Weights of a small GPT-style language model, trained from scratch on English Wikipedia: 107M parameters, RMSNorm before each block.
MLP neurons of a small language model. Each row is named by its layer, matrix (up: input weights; down: output weights) and neuron, and shows model dimensions 0-191. Each number is 128 + 24 x the weight over its row's rms, rounded and kept within 0 to 255. Numbers have three digits each.
A block is one neuron, or neurons of one layer that tend to fire together. After each block is what it responds to, as a language model described it from the Wikipedia text at the highest values.

L4.up318:128122140146113151112144111158139101162092120121126147104110124141133142148144127106095091119141147161120103113162124194145130109108158089130084108142121134108118155139099126140127167162110088107131080136188168129104172150139129105107134150122116127150120110111164097150159104143128133143082148160135152145117132151107142132168159144149128133093165146112153109155120080133073187175147115152149153110109141085148137112156128084109156110154134083122087118140161097118074136117105133086110105149084128144155135150121122124119187134183100095148166144165125134134160130113162139091
L4.down318:119095084140103103089117169096120124138133122130151143127111114160137154111100124103082137152148156154095137148100067095130149114159116086144147140139145099137122135099102134111128123145085116101100136158163129196122112115111135134108125126148099116106136151106134155128094135131105101105117079115168098074108139132115143156101109116134118129121145086134108111130120148149152104136106136093130135100122124100161114117089114145140145158111128100104146140157116162121116128125106176153081171117182135139149126126150140116126111109119130091100165136142125171094103123137140113121
L4.up697:150156155136124141099155137130119127157110132106073110137109133114110113141108164138148124112117111149120149129126105127144082173127071111125134086110092121150094119115118120151099117112108101138118098165158114127143147111146133115096104133113107164131123138138121124127104141139160117126097132119137146128151122100155156102072123151149145110122143127108144133117112144174096178131113133136163133127158082107124108117152103128107176144136122091128107138175150111136125149115104139163101093165114111190117098162108099181148070146147138109150092132125134132108106137119179137088
L4.down697:096118155093132121136101116058135142127109152112089149161141153101121088100110138103103134129139138129118110147107116184120099087150119119101157158115124150169108061081161113135138092093093116149157116134134130105140138129145159107129170132097112108141109149142127099119112156118116103105105127143131168083152164110126132136113127088125109093102153094121139106154125098157134130126112152130154135153112124125143122106130113130111142147147102104118099091133133139123132153116146090127102124084143161139208097137131161138126088128096056152146136094124137132144150172125129152083
L4.up1820:145105121124131167107087158123139110122149093172136155102125116118104162116162139157150118125138129099135120142101143122140122108135121156106095103143132125102147170125119103150135113144090112153131122122169119097139116123152154066121162160115146137141134111144086090134087129156106117131101097176116156126121137139111108116124172160176177174133122160132120151121139140116135168130129122157188121164163099135193126141162128130100139133154121097161095117147119163141137131126126116068104152109149135171146116156132144125154110138197136155110122145129110158127124180081138114121
L4.down1820:113127138141143119109098168122172120114138096162120158147129137151113143131105099125128112149161184144127114124129118125144117112160115099109128139126115116162156139137129102135122127103119139161098109152167176098119149116134091112123149145193116118150101077139125140139102123094061127135160144080138107175152122187109143092148097112137150108145096124126127095114096157151117107097104110154131146064079110138114101154135124104134124106158104118138078095126105102129141142119112148103116124132102134137151101114122151149087115090137136115130132179110142103151141127164164152043
L4.up2185:122139128112092128133115172130137114138144133136120149108153138110133163113106119125117141110080134147168114139138149151129139130163152122116135081173139125162103178117105080138101116139091115169053126086138181111146109121129138091141113107150161170145105160113127116131154104134099129121103162180156154121136087145101143144144139136157123135117128118138169094153115120127123148095154114145180163124108159155159135109131157109083123098107159120112099103145154136084123144102114132092128145088124083088133131141122100118108207117128133085119110110091143091086141122105142161152
L4.down2185:124116193118154120112127141110120116152139111111148110123135107123129143141118113108094139151167200084124181147147128100127157134109078129131157108156112100146157122137124115131110168159160133092125133168113075115118144101107126138132129158136100099129132123145150134163077106120142138140148163120113126131119123143117158087124131115149139139142150106161111122078149135113126127120125114088128144081115128140124096132137115126125086123157123131132108144143104126124138138129113137181123139163151155116131135104119132132137116121128160153127140162149133140159133150112106151090
Responds to: Narrative main verbs. Finite action verbs right after a sentence subject in narrative prose, often taking an object, especially told, plus sent, challenged, published.

L5.up508:123133127162110149142150187128138113129141082152107134106113119075110124126110136118112155110118128135173137131129086135159147134166112121139135107150148154115159129124116109125084141110124109152092089131139153154134120155118115107151125137136109146136176113074141122116113071116071148147103115169146113104129104191125145145165119167132131131127100135128131109148146137186132150121142148158143101082155134126162116138140121089120128151138127126098093123146115132185096128132145136131153101113125087097133134111121126103149115093143118141106125150153105135117127168090136178144
L5.down508:057145139092097140135108134073157162109115163100135119109102137102122124079135138153144121166174158135129185100107154094084134109150120118164169152153139120202138123143154128147089081158101139089154143143128141104136123133140095135102159129137157095118153188149103103139096113110100094184126116140105118128124125100136140123112126120151094129118106161141161143091140152110100143146116155134094113146133103137126119152114074139152085165105126162150102123106146157092172133114110118154138123115147149125172115141095125130149103144113113137118179120153132152151122116152140124108
L5.up759:142109108173075158092140153089171118150114122161143147114121133084124150178112130159174127111103107134137124146152104151150157105156117091106155123160132107116126127102116124124130124152139103121096121140136102104120086135124095110133108128130108073126091177109113108111128110131106112146108098151143104095086142116143123141141176151129118166121161137120118132142150095112114157118126098142131094142082140158113146134127114133154145112161105084115075109127165119112129126131169147145092104106141121157120114119125117136144146102147112097116155162108147111128128146098097177109
L5.down759:108164144126128131075143134175154142096125138093129105127102133088082074110146083122124137115131129112111141139093120089102140106160157126089167093107072081116168132093129126115114094122123113126108145105145118143144097113091152142128084155134086141149090128139102117183138126130145098084111125103106135150093162132096158129162118078138154110158114105108128176135097144144119174096169090135117115145109133109151144101145094108106115123136115115143120107156115133150109151211137141121151120141124144107105131077154132096170152124141138094153115096094098154135118151116118116121
L5.up1693:132106120123136097106167180088169102153143109119138153149089130119118109117128118114101143099143108175124151116114112131130143130127160119100151105150118145117110149138098110150138104107103089172150148136157092143099124124105115125131120148161122138147137079112091147128150153123137149155118121143100144121158110149087123151133137118092135110153140149165138118178119125133130184105148120131136165136182075119132132169139116131134103154154128103164072104181122135133139125117126140124070137125143104084142133103155136154098154066123117109117170140086148133138149165076166168115
L5.down1693:121080157098116114114092165125127152160156130116144143122147158089152123171108141113142133147157152145152107157121122109090138128183092125117158144110143146109137162132138115125145113114146127190147182081124136156151100173152102134178105146132150101125117138099145121166133144106052138148135112124102110121191125115141158101101113116143119147139123111126107144103114119130130154149146152122121120107148109125178117153087103114146103118113159138117143141120147109112117115127107124122160133108191095148137158098106094122106109137115118140097130119109107169120075154153131109103
L5.up2272:131128084172084090157104089114108092099162130099144174107118120149081070116161092093162142149197149135144114109114141143151105135157112150090138090132131154135148140162108120104130107093105086147132111118119110131119117091210098096085150150096125120121105135122124142147124129126131157144130159107115126149161137122139112122158134145114133124151132108139119148101135134096105139150164135095141139140140158128143200142110146154098101111118160132121118135158108132119140105147110123107119140103167117114116124120171126113154071073138124128114102146120162131126151140074121127172
L5.down2272:129095107124141098123127115113146134108092104096141102122151124165102091113118111096106117123140117143129139144153087115121163090151116120126127158159142115116102136113158125130138085144119163150137151102106161132168118167094113145133121152176146085136133148167159158131172108126116112098137137168184147163142112142086147131096133131080203160105120127119138110134100116087096147124124115167125107148160144168155150169128091141172159141104128121126109124091143142119149108171108193137152173170186187101110147093129126101137118123132149156121148096143128114096150109135125063114
Responds to: Facing an opponent. Verbs and prepositions whose next word is the opponent or object in competitions and elections, e.g. faced, beating, losing to, victory over.

L4.up416:132136141094086163148177176144151130165130103074157112116154142191117119134127097131122114133117137176142138139101115146120088093120103143181116078122178130142096107128159109142103143140108125188161134140144143127144141090103154136124107124128105153173124154131156155123124131124139129148143168156133124159125126144112124139157171113156142141154146126093116138123120132128123199152129107119119123100127123119151164152144151157108127146163091087097157160115129142125127111120134154143112078134094129152112164148160118150146109121145123116142098158118101132111155108128132142146
L4.down416:135130122136141105128126155128129157099133096123155107144138133048121122109177132151105151148153102120147163133095088183098145134112166133132105127109132134152171116138148117155120125131132124146141125121114120122133077147172126127136152090101146150117147110094120135147165147103108111156150136131146113132125103086136121122127112147148137073140135123069120132144131135129117135125182138135141117109115084185143142137138114103099146124117133136116156108114175117108121140089154147079133106140133135119110150108172108127113142126101126140140122163146121086144137129126164157113
L4.up830:107125128125108168144102115093151078179111188123092147133126112125126102159116086142078089110138118118126164130102107108101133080113093163122127108128153090158129108136144171113111157088100107103144096124148110105142108129160136163109133112147109119116124073111137102134202173105117111127159139094160120122099140121138144121132087146131134145162104117159130128109154099165134170120095142084161116136155127159122114139135152164132120096115135134161140161129162073158139132078162090123117150120140131162158144124127090144147172096102083113123102147148127171120108131128114133137
L4.down830:089140153126136083128115167151151100133160123129129171089150108120105119121191095128094138106072119085110117141131128122122123110129127167142129136165137113116139058074115146114107107131128136163090124112085127172115120131144157091110098103107119166085123140093095148135128152152127163135127134169151080169121107141120095111118106154140119112122149100116145093118153134144158118121102140164096139142109119083139113150128138111097135143173109099131110169146130148149118104124127170109144099093132142141122139159142132133135137095147099132185172145146098121099122097123178155145
L4.up1775:159161095133123132151137105178123101115166144179108161132096150152150125123155113104105131112130123090139134132102129119137146123150126178130101130138129089094118146069131154132117129113085073188143120125160112123125092097128139138130156092125156107115174082149066133095172106105149169139139126132139149123140092145126170123130116131150126114162144092100135123143155115156126130137114111120102115130105108153145101152162150142109159126126125182093125119155158106133130138144109126105138112115146143138097143100130122184137091156158153155113136112138107146118160104102127146119
L4.down1775:129148129166143094146117166145156088137151133098138150139108152162108123122140113110135133147121207099142132141113131145108136158126150130160115129131136146120096109122139162116141138101073087120079134148110094121124094137134103106092104119115124109091152101143077111124119108084130151106131091120134100150118126165163092117130118089109147129138135121152139142082115160139156181145105118121158106145130111139133104150103144116154127120144125129156103130133139140102135161123102109165139132125133151148152147084154127125087112125109128149086152112140125126061109112136141129143
L4.up2279:119116100165127104124148120191143132116120149116149105109062092090117149141179134127156129127124080127155129163109123122129110130117162144147083114123160105146159151154176173130096166112101111089136157152127187100116097132120138118106129151130088168113125128152098116143172130105121138120147098111156136106090138204112129113130120113157150088135118144126127116109166120117123156133129145107163130115116136088087137107138147144105125104123154116143147152158116138096086178124100140160107146118161119161091112082118119096131082116115127133168111111103115103123130138139139133149
L4.down2279:143111071154172140082128139139107049147155106132108156085132099115182106086129084169080145123152162089107151080099141119110107116113141163136144156123094113188109102154091128113114142127114143137109120170134116132127099152114169139134117113106083132122125129107170137136154122115159110108109094095139104172132132126138136102158077142104105100131114145088057117120101163125119126106130093126118117133097097101099163112094153103137154116108125110141129130113120106121068131151133164083124150085137143140137129126167117134120129135143127124152143145148131115177137138102157116130
Responds to: Mid-word subword fragments. Middle or ending pieces of words split into several tokens, often s-containing (lo-oms, b-olds-ymbol, Ke-eps, Belen-enses), plus a few nouns after "a" (type, form).

L2.up654:109146140140136144163149138093148092147141100142087139159106092142092085131112139134134138119169165159159095142126099172086134094105106134104128086140137151098168144103081122169163100104119121117153166100134140109153139114108120116142098143144161121119119171101139114124183138150148144117126160120112141108130118107137124120146119157167149145110139099100110087130172156113118172101128130117095169189146114112093146138131133169082112153115127117138125149122147106103122135096100130111145128148121102137123147076120167120101164124117068115121126088126134101159145179095146129116
L2.down654:094135144129102129099081160094134157134147105093188111112120167136158119122148115116160131127145132164145130078100127148135088132110124139077165110110131129144135114137130078149109101145130157090120153128177110120153105088133140155174142156147120127105133158122128131143149132118125132111157145136161170140135062131148162132104129152138153184138128084110154138096127141133160182168120083110130123107124135156144141126165138156156111176149151107143136129111095170095157122176140114102114152136111145137100108111147126119148127145126112109174171089152142132124140146170170123153
Responds to: Contest outcome verbs. Verbs and prepositions linking a subject to an opponent or partner in election and sports text, e.g. defeated, lost, faced, married to, paired with.

L2.up841:138097142115129178122185115119106126097156086163119119082096109147121104130145148132129134164123152142136152114120117126129117093132164175146124161106138146121126166142099139104117123117122156119147102105142130151148106109093148167153159135120110128117134104109091144134113097123128115101172147167117089097125124136123145151120129107128157146138114124122100120085092110123146088106106155151141110155112134120124089132148194108151104117142160122124102136093097113147068111123098107115157156114159085094118105111139148116115119160120123122200112108159094116152129169138158138151
L2.down841:119117109086147108100131155150131130168118147156136120137076095087105143127127140125141108085122105135131130144113139114134083134146144142106156143117134149130138107149095158129140135150089115170141123114130116115152128100132084120107124129112116151128123115179105155157160105141087151101099147134109137117094129109094109152090117086107118115158133089091122163104161077137134107120160102160124107167104116103110171116109105148154153150184109124139108151170144071072089118074100112174146099156126163115144119119063152158138133176120120127158112100130145091120171072117129135096
Responds to: Mid-word continuation pieces. Non-initial pieces inside multi-token words and fixed names, often after a capitalized start, e.g. B-ox office, Lamp-sh-ade, Rio de Janeiro.

L2.up1766:136151178121122148129161107116097109124159121103088113119134135119099135156119153131153126120130132105174132116080131120124119142085153115127139065111096089129130144123080120116128130112119110135182113140112125116131150139083120136101135135165133101159106140080166130124105101081134099195091113106150146175119106120129162125088108133133093150128155108109132133131128160143137122091120147118135130135154158143090130125127146138122141129144111126161139164140155092108112148143116145155093118120127095153126164192121107118156133091184135135078122129151111144162121144164116122135
L2.down1766:140099135097119125130114092113107115148160105163093087145101155145082184096112132104138170123105146107145112114105186105121104168105160124179118119104100094171144138114141118168136085126117082109128146115136143153167170130111114127107148179143136152101135165100147104110101098073127146130112123124112121139138104108104128158071095172143128135132122157154138093124109134157150097106100142112124124115108114122099159137083125148128149187084142112104122113171120108152102115199145130140136150130115132132088100146156144125142131118141127159152124115157155147146087154173114154122
Responds to: Mid-name word pieces. Word pieces inside personal names, often the second fragment after a first piece, as in Al-Y|ousef, J|ose, Sad|ash|ivan; weaker on scattered ordinary words such as thumb, states, suspected.

L5.up399:147125129161121156153099125188117122159157123128116097133117133123091099128128135162115101084155130166167143108082136120108102173120140087082115144100100137117098138122120128159069093101136105147156103124159182140135113108124135102099131146143121104131139103128114069110128111117101080170135091162163134136102134123141159162142101165117148115162136141109102112134152133133127167139155112130113135151123114166097088160107156165105192089134126190073100107136125061133148142116130160121119132149122133136126096121154110130125154125159138113188109117111100152130148146139107158160
L5.down399:128144152142135182133103137148125119147068148088064129091148105136101156168113118147158142178107136151150105139108103059110105158142147156121147148119128146130127116156124113145171135189084112103128168131150105146130127135112086135104147108151137120151128133143128104123130118086135146129136076128150138171114147100109153126115132129088099142158110127115156178073147124109110118129107090092121117118116139141108132179132104154123099157140130144081120166145105117136138138100117132170111164153154131148150138126134107111150117099125136130183125137158097107077139115099065142118
L5.up1547:144126100124133117111139150117136113095132127161096130111138104118145144142117148135094092149113165149084128173115101160142095115153107114131113118115109119129096143079116119135132186121110140149109119123087123140127102146136130148128083125116111104132129126112106129131111144130144115111111157126184102125080151076105120113120142137151104125104118171128107192124112144113153119102102136144141128126143150152098158141184152176138145144120149108135170098130098123106093125155114127072164131122125130135149116136105110134132130107197120167143110086177125085155118107114130160107
L5.down1547:139081122079140130160139092094144111114114129083091126095137059125106150144122143169138157141097100131126098166154083106129141149121147141130158131130141143124126140160164108125137079094131144102068150118138105113115111131114137182127115138124152153102133085120095139159117085096104106130136141111098124107116115115145160125097141064133128143123154151111141131150125130135157116154122167145123120138095146114136116130114072121161119107114097085116113165099149154136136147135124150094144148168134091124141118151145125092122152139118117143121110153112080129107131129144110126126
L5.up1921:112080105116158163119098139159107131128126076166141129090132119114170118140146109156106139123127138138144134118122133151104095121129126122113138131141119117166081114129106135134124129085095144075128151161093144164157110149132091099169139165088128117117132099117129092124148108122149099142090086104144118179084110089148170126153153116150103104165107118168128080145147100095130139130163163121145103128145147146111113132136151132113131147138085128133123153151133100101078151116112144142116100140106142154132145112124131080120175121102110070155122055132156182098135140115101148185
L5.down1921:139149103096126153102155177182113100136131107127130173137143109105170097157106127119123144127126104128140137147116120159118122161111122141106088083095142137199114079079123157163127125154117133083136103115125076069113173087124099162149141144096180167160148132165137127135104123104153143120132104088120092101078141099193096114136099119115125130127168136144145145158158124119131106125151128117104102145162101125142114144115162103133108095134183109177110152143154126115164105108126157083147137122101152123116124131119119110119126135130078115137137110150158124141133128137128160196
L5.up2021:090116111122141123079127120107126110181117128151129103128112178117144130125117129143125122111127104136137137153145133119119131097131141102130130208124131100072137125132073089146120168159103100165141128135143117142101117125128126065186100064116152099086135131177137120165137138106146072135092119111137131147096099135139175128143136135126158121150101140094110107104133114105123159154145130140147151158088155121126144159118122136126119086160111117150142172139110070056143088150142149130122138139117109084156143152132127104136124080159097136119128117141092146148138143131155162152
L5.down2021:091114117087132125124118150122075141156172135137149138119101143137106174107124096135153133101127127157136151126146131071135139123119173125146107090143135149100124098104125125091099145136132115133125138138114127152171135112134161128148103059115120123131139109107135130159132127115151118156097107154123132115144105147162100147150145122122123167174140062154062102135160130110172132150099071157126086143118146123081155122110131130147082085149145101156126180134140136119120154147150152132181121118128148150127139123121098113139187154154115155125137113139163141117154125132192111105
Responds to: Mid-word subword fragments. Inner pieces of words split into several tokens, mostly rare words and foreign place or personal names (nem-es-is, Ek-ater-inburg, Bre-is-gau), plus scattered whole words in tables.

L5.up180:110102182109083167142151128141116118124156113174091148161147133143078135149156120151114114140132131159123119153134157128129129122139129091154131102123174172092123150114160139125120145134171154141109136163142131121151134123185121191098151148147134163168139129090127114152097131166155139156132115134153139103136163099111118140139065167163106060138088189091161159166142152134132134122142110145134121107104120164129119071111144100107130127143121138113157117146129147075177127096160146161134118137133128144130185107164121108149151139130124166092129119124146118133157083127137132126
L5.down180:179135108120100150163157092134123123158138138177120108174130128127137164135121128128141155160137175136126156097099141114107136124146158098146071101093136176119148079122113124165171098092158118135145101120146154121149108124154081111135145150119170130139095136156134142107112136095151127164093113143107146069117112093119068120113114150154136138085120098117175117125166090105125109170106143113118109140126155107097126117130173150128148139115107126150115148121134154106121082112139095121128095109114107142102098132119102120133135162149124133173126088160134135153159127151116169135
L5.up648:148063124109120154110110144127101114140131125106115127110109115112139135082084109157109147116121118089131149085156160176130142152132116116133151093144145118166158134143120130114123151126151146149113136136135074112108150125118132104140115068137147127138112151138129130119177084124128143123128145107174150101136105158111140129144132132144146081141139108125100127101183149138143143090131093150139127147139096104136100144153157109149137115130128128159135088127154124147132114137132163124129119115152093166107135174129131099092104126114105171107124139133131130165145117109112135133
L5.down648:135123086110092163103130133149161153142138123124129175154101097115132139124115124112153127142115089140124128195147138153153122088165180140148112117130137151087101150121115086104102125090115106107132136134121123129139133112090124148133117107161120134122141115155114172109191134156118134118118102151169156172131151143162136103152187149110089085100164129161124128129116128116134144129149112121162171102153145133149098161135169119161101121135132149153129123113120109151117138170112134157151153083124103102102145162115166139142097141109145161118153139139117091149123134151123115151
L5.up1321:148125115094112144107147166139045107122148132133117120130137139160159156174091093134112127133144145128108127127115123110127080133134103119135101134085142086143115161145149131125153119104111169168128158143093119113142125134070112120142123106166089128109170133151131137145133137148138116123169141072134125142132108158148138157143103083123140117114112113111112125130110079138137142074138081111081134155132118177129159118119133086132099104108129104139114133131104115072111131134129138134165124153130115121100167129132136144165095140122121146146146112086129101140126115104107112162
L5.down1321:156172124145116127116109165146105125098104111111118090130124107111102103103129092091085124102126118145149123132162084123131106162074120171103136129123120149118127123081126115135159066124163142145125069120124099126157157149103127160154199123133147136092123167144127136120138115059149132111133141160118113174135154148114152144127088100094113119152118106108112152165134063137149112144133154109109127142151109137145133131170115133153175166122124117061139178169109161104112114099139142101128163108109118154135102140105135132102118163110102123148137125110115105075108148071153121122
L5.up2283:081108080093136135152110139123114085141105093125067117087120150135132083092117121146152139173122134115088161120103142116120101130111134134116190147168128161092140119116060139128101110133154110166149075093137111153134134158083127135150131124127109128125119130146129144115114114136154090128128131157138104118155106152123116112136138120134140152134142098122125140110160167134125102201177103178149123112149115123134115197149140119150162124139145126141114133126139096122092102132093139174167138141116087150170102134138091144102141127141149165117108074131117128117152145147116086075
L5.down2283:140110155137085128088117132122120165116165147118120146123092128157160115128158096139135125156161087131112093157143120146113060166115101122130138152162120133142119122112116122126100124138156122118082140113141081151109098141148151105118110141140130135117120131129092109104152149123106140079170133135122156164130141166148155190096116105114160138111132139115075145131084126134113153099140110136141115161121122136195128129174114111098116120122121169109105118140121147115136094167126123158168123167097136074135153135112124115148142123092137080130147113162139170084142114118073133122
Responds to: Mid-word fragments, go/went. Interior word pieces of rare or compound words, like any in banyan, ew in Bewdley, ipl in Biplane; also goes or went after a subject.